From a checkpoint of a small transformer trained on Wikipedia.
Size: width 192, 6 heads of 32, 5.22M parameters.
Architecture: RMSNorm before each block, rotary positions, no biases in attention or MLP, untied embeddings.
Training: a variant of Adam for these matrices, 148M tokens, 4514 steps.
MLP neurons of a small language model. Each row is named by its layer, matrix (gate and up: input weights; down: output weights) and neuron, and shows model dimensions 0-95. Each number is 128 + 32 x the weight over its row's rms, rounded and kept within 0 to 255. Numbers have three digits each. A neuron's up and down rows have the sign that makes its largest values positive.
Before each neuron's rows, "fires before" lists the tokens most often just after its 100 highest values on Wikipedia text that the model never trained on; "fires after" lists the tokens most often just before its 100 highest values on Wikipedia text that the model never trained on.

fires before: "2", "3", "1", "et", "4", " |"
fires after: "2", "1", "0", " H", " b"
L7.gate280:112154148137137100120105106101148111196103164138158142129110058140081142174131152126091143147067189113064132147161064103140183125092112138099149134139105129087232115145151135130101137096166135126132157178104147167109110113119134107089141123092133094137147108131180101144092100142113086125
L7.up280:107093155140113163134137095181118134093107082175105139151156153200134138184171173091141147112148083156065101135117186101163102124144183125127111166137068167135157151097113116158172136162176124144081122105166093108133109142079112123144131099139113089170083098098110090153118170143128176058
L7.down280:087103063160089125110094096120136172111093104098113138102159106124086091206117204106183151131136117142039066133153113110146152100098101180179146198160117170137103130133154159100159138175159128177128120066130168125146134107121141076160160059110101097096107158150101117112136133099133054084

fires before: "–", ":", ")\n", ")", " |"
fires after: "1", "0", "2", "5", "9", "8"
L6.gate303:138134112103142188087071176150128128090138133119152119163155094129106133159123160159086146153100146148127067179139138139071127085133156129120133087091096157181139134083136102184117146125115118091135158097082110157150084144103155156112117084080154139185160109120109152127132188154083116134
L6.up303:150146122165067162124083159117131172078151095148143134124112135115090118090209121103081160167114120185117132128214135178105123086139110143139128075151096163214145109118131155115129174121135165176113200115070109078145094179087159130099153102101182120136120125100098096160084120135137116070
L6.down303:098104178073121186122054139118097131095039148132142176137137133084100103137192140136108181142108095134144091129218145123109093073141165178113155159124115150147119114119136156105059139120120146125167137058073089179138117139084111170112098148165097159110140145164164124103170111171152143142

fires before: " ", "–", " Rep", "2", "0"
fires after: " ", "7", "2", "6"
L6.gate102:103149084155130143148164129107151128108132103138209206114133115143084118149125070112158140119140181095151156203166121120123165088113152156075173123167166142152184101138060130118102144094176166138124162092099069213166114137174114154100150182148131160133148104161137119085166150101139166145
L6.up102:099179142113150151110036129188173111127140108122177156069129160090143145109130129100057118129134115204109172173127085177104130117090149146164104104175149106149150150141094097093169181089148196142129152097099123171088115176167103107131176120115094155172087144157144108118134120078110124116
L6.down102:114132148134101146106108128196143124124122134112147083111148125093111142137112134120082078145114141156159172195123077219161135065110115118184144130157157147145130173131121139094124120098164115124146134068189117141103105154156091147062114079168088144205165113135103117079149113101083142161

fires before: "0", "1", "2", ".", " |", "–"
fires after: "2"
L2.gate228:091122145098162118060150092097135116055114163112126156125113198152103125188151080150167103111203122103110150111173178128181183165129159177124100080190157166065163166141134151156120158119202123096118090135117146163128123114154129110136189112098105072150143093101105117185082129089098101097
L2.up228:188169117130103154156129149130117150152134065118095109150162179139177123149124140106085124144131151155178162207106091098116165141107176133100095120135118090206108141104167170138065123153109152182141087179095127146114141153102112132139040234134154159153203040131154106132103143128117117150
L2.down228:135139104132126165125141104116116177153143067105090159106151162104143155139126118102080099214101130203143106164086145122106163114097108091135105131127105123135143141106105100147111159178130158131108048163046117105130163152147099172147085173166129144102159079101220148137102168096125107194

fires before: "4", "3", "7", "8", "0"
fires after: "9", "0", "1", " J", "8"
L8.gate301:080115202131186157141080137110163225140111118124107122120098115134141161134139115044157189089089109155099127090149096153124140049090081111075124129107166072145144152136103072120198104156145193126137152095111146066147176145156119097138139153160066124164069158144222153111163126127090104142
L8.up301:100112183099176151154124144088138170163099101134102112121106183100126184124139166058104191136107094133060133085112099133143172090110127113107165117115135069167142146065110097112145113188150146146135166100095143130146165164116184064136105124123099116181111161146170150104150133103110121121
L8.down301:134177103140155138161116139043090150161106159118159129125194144093141140157092161129097189148196100107093131122133101096143207092119109134137166138100045124153167187114128101107119149121164079126115119104106082095180177103093156103110171109124114121124126103127211154031112143102109068034

fires before: "2", "1", "an"
fires after: "In", " January", " September", " October", " March"
L2.gate103:097131099255133137166117088099120146142066080064131093128114137167107120141087143202144075054123098182138112147126140178172115132067143120102054150109139148171134090133145154161162056160153068167145126117085118118140143127109133151132105137148159114093092098120157140103104123186105126173
L2.up103:184121087128170199128101124082107176056153091109121099126126162159157116148153142122135162125146088147091101151131114135123094089145120132121070096139106054139165167092129131104112100163165162149133202159114179083102096124117156094142141109102128125142116067138133104094080135114098109116
L2.down103:062143142153167180170148090134179091171109021092180129139129117081137106120099144143147073053147163125090102136111164128185153111161135101163121084123136175134143091074111120155131106144177132145144122112082134113110103073131199126102145111094164108099115122148147159080128121155179130131

fires before: "0", "1", "ib", "2", "9", "y"
fires after: "–", "0", ",", " ex", "res", "W"
L6.gate144:158052091107134104143105067085136127158176135102155128062143067102120172091114084083164161159118134132131169164214114096113168098148132122141075085115079123110159146140145155137097114151147127091155108116108133118155129105157095049159122116095151156103085152140150077135170132086065149101
L6.up144:130100070115149104150110169064089135185132099098106196059070125122073161112126075144172099147106115187125118066148134131135127153111126131124181113131140146167114137100108137152167136149074128158156134113111128081160108119113087112112134126089134151131061187081153133109139081163121118145
L6.down144:092076128170147146136120111171141146161159139127128177127129149141095172142126147155185108112119088131102064082080122138130084147130139136150158098187189121110078111080134088130137127107112088157171069112145112121138117064186131130125120167141152215108088181146152128139133085177097113154

fires before: "1", "0", "2"
fires after: "2"
L2.gate287:136147082114135131180089105115115113098104117086104069125155133151168172174144101073145191108099094134181143149172173125110094118133124132114149203065094080141131165089104170148098106094182136105145109140039125116127105111107098159135085135119142184132167147149110142189075131124161073141
L2.up287:132164149147156232134170141176163183046107105189161158129115200130140162192171134127108163111073106057087157189115152108100089102131183119129115110084100086122134138111086124145131167113160134177103109112083137148110104077106093131139126171112109116101102123152145126126088185128134107160
L2.down287:150126143033138092110090092088018103143086037156138147108118100138138112111097155097151103086160085163146120115062128156122180142160104136147135111157130103179138116121058096127109118108131150105139056147096150112120124165210114145119162102164153174173113147147113103152104105085121101119

fires before: "5", "4", "6", "9", "7", "3"
fires after: "1"
L7.gate9:152127198101121153181113142110128160170142133105136112108117140101144111135087131149136145114134133134077159103126120062105130093124128129133082081159149109115162116130125128131138118192104144145089179185186099158171147124167192112163136132075120110116093059135120161126103137160135129090
L7.up9:111106156111136118184076093122073180106096125148103077128062170139110124172100130187097085145140167149026158123106226118121116086080158161148056068150114099069164118184168162054106085167109111133128137168149152139127120178143126083082135125098124110156060073166111108092067126138149138120
L7.down9:116060106157075134164127162152113143159093130110076077094084123107162147107149108128161098109139121142154159188073149186134161118164182149167147129124100134129119122127108197125132072078108119108136152109101155150160090146116122122123111055160124122123122140157160071168113092177132084131

fires before: "6", "8", "7", "5", " |"
fires after: "1", "9", " ", "–", "|", "0"
L6.gate165:138147183131145132127111169092124133133080121207107123096162107131119197163167088139108153060148088116213153085148125166133098147105100085112129111158110129117207109108127087152133152143176156141124163185100134091097142174160184123126099100118085095112109155146124067094146147158104090133
L6.up165:145151192123106095158124165194103139167119130136143094114136105116080121119078165099100123168112152132175144086110092123128101141115158156092150174128125157164111073103083163132105106143108152096142099178143166095118110136175172110118108112136115139158165116132121192088123129098149102165
L6.down165:098102113078087089138104193116110117118096101157072148088101166077112142131119104152145099138174099070090106078140068119179084119105117084100107100153087108151160111156039135141181141183111143153087121083103119128120135093139181100123195124147139146092052148044136092108170111180111169180

fires before: "5", "6", "4", "8"
fires after: "1", "0", "9", "–", "8"
L7.gate212:110174125125143112146118096119150158091136120168145113124136137108122110141092161121097112148093166128182105148139131112125120153134135095095124101130159155123100136097125124170096145147153149115168123113085153081101080150191146162124187128098085102170124026090209089158095148117078070142
L7.up212:058157100124129082177149064111171149059134119124104119166084109068123130143117112129106114108062143158127153123070120146119157130083135141141117150215124141105081151121179116134126113120161152170182171160121126065104112120125151122119156071091119100183174101093209067127130131140111131135
L7.down212:117093102107127124103178135173148155147067093152118084132088096138095187107135120118130080146091144080148109105120195096141124122115210130166167198100154151165131126128169131144117146085121138131127136136108173100101140125116133116111143162128161124107161105136136121090108126155102130114

fires before: "1", "0", "8", "6", "2", "7"
fires after: " ", " on", " h"
L6.gate216:130135169186123077134098077167160124148125113134124142095122073151104095096098130111104135107100146074160135141157092148163102124081143148125107032106099131148202083128108129099133155049160147100119138148169125137175104126085155188134159116124062147086111108202068133110116117110164106141
L6.up216:113134148101142120128084126163166110118105140152155207125074127134166086167107160136059173141092087080063139169140112101160167117130140157144138116134089150160133080157126169124108187074169160118120162166133134130127057160167090157151128176145097107136150117152105178127098194124137132166
L6.down216:168120156135146125195149147165130115116109129100107105161122139124136111155169126094089097000101120097201110047099093112086080147146113165127087111174155136146205154175083166118117145080110083080121127107169194148170106139059127095100149165113099138097060141147083115112174138143174121112

fires before: "0", "1", "2", "ied", "y"
fires after: "2"
L9.gate289:100106196110142097099121095110117149144130139129115093123180135073192160075083062150165169112074133099118122148149138145167097147153125071158064109134155132102097167193130142164099190246171086137123110143131103058163128134116145236147113157151110130107152163174100188102116153103181114166
L9.up289:108096106106125117106161144144159140108138118161113144081147137101099151080115165120124127121110069156159093118130154168138130129118036168114086137048101121090152107118131109118103132138132120148161153038140147195184152089160104108131112130172049082118137089055165105180120137203150108183
L9.down289:119133144117146179133147137131129130163105130063138106117105156150182106135148124121156154111125110079120174142200078113130113177080133136122146117157171114057128149144127148109162108100212125129177145102140082152125166088120139091104169121150153102142115175167090140134094093161164104159

fires before: "0", "1", "2", "p"
fires after: "0", " ", "ot", " t", " T", "9"
L8.gate225:197131151129126118110091110113141141192126109098121146133079104103154175072058188163124150100041116104120151149126100120158075150130130166131125108113149118111163122115110140118191107139190131127129164107140094116157126174059119157115198122123113117090064133146127132185115109125113156132
L8.up225:106133117106088141114111156108139124114139114119088158111159094121029102117177129129186111080070172140184087160181155129107152191118180174098134090121076090142155106100136112156148100168098129165140152134133102129140101132111124134170201094095150161131143076067118152109143143061113110164
L8.down225:160111107147121172146109111150129153144073153158105150124162139142115099084104090175130122163124178125132119123185126099178162106121124160186148138069086129053061127132134096062109158098139170178072098120188136091165190091183116112134092093135139105112115074123138101177217101118107124103

fires before: "4", "5", "8", "6", "9", "7"
fires after: "1", "8"
L2.gate216:115156110121141153156127159104181170115119152141087108111131117104114080131164183114126149121127104182116174130059139108129134096068106121135115183123191104075156155192152115141124091111040112078111121115123149079082106168093137118135151109156127159172118108127134105095079119150142103114
L2.up216:094157152175068099170155134077124146165095128129110073114119063148170102139191136114099161142139103123145102142144143132147131071105030136203110124115188131162114123163087162103147110137119094169105143142105157120135141181116127170158123149136126215077063125131150163104113157143144116152
L2.down216:098094149140113111179145076149126198106173111137157169091109180143096160103145104177157076072139124146120173162086183172191082143131175082114064085098018078167113145121131125126098112113149173174155120115127204144153116115104075151143104120084144089179150085125125166153111127129137115118

fires before: "0", " |", "5", "7", "."
fires after: ".", "_", "°"
L2.gate28:104204081134163127141156100083242099132077133144108114121130168127130134109134058091156141176101147145183125110111185122137184146123082119128152177139085123115125100118090103095137138112110126116151101165146163105168154147147182186103150103122096167113099176141166173122118145147143128124
L2.up28:103142143089106110122156102096106144103128113118147060113080058152111187143138159111192099147225108132108084098108158136143126176162110070093138124094134136084122156120191201134133127091095086105102105187136127183089148088110142162104130102110129062109151122119097150143159140163117130124
L2.down28:160038168124169150078097165195050107142221098112109139102104111121100096145119138142091142073126129146129140148148118074127068091135166135109122098174115160122118146110154144114113120114122153146130190116152125115151083151122093077128125134158166158109148133138148126149130138146131092135

fires before: "1", "2", "5", "8", "7", "6"
fires after: "7", "5", "2", "8", "0", "9"
L6.gate319:157124108177142122096137158125155145184157127069093102090130099054160114097094056093139081129106144163131100092112109138166124143092159097132100074142052153096177073086070072140137153154154129135127122133174089084125123099105181166144126136092156155174124108106142146154124101084116166080
L6.up319:174110154163140120141110116054168121143119139063130165115109106070133104108078073109163094132182127136100111091174129153134102111146157127097089137107100168080076140161131107116169152123203094188116168105147077065127101125154168139151094125123152146171082156146145091147161119150115145178
L6.down319:062126161130112180172112163105079089118042118130139087111091147137136162131220144081138138102148113130171176162191172141102125113142129170135086091081127138152112186159138160195112165069093087132099108179079095172131094120183129058107159130131147111175141113160171120067100125144093099172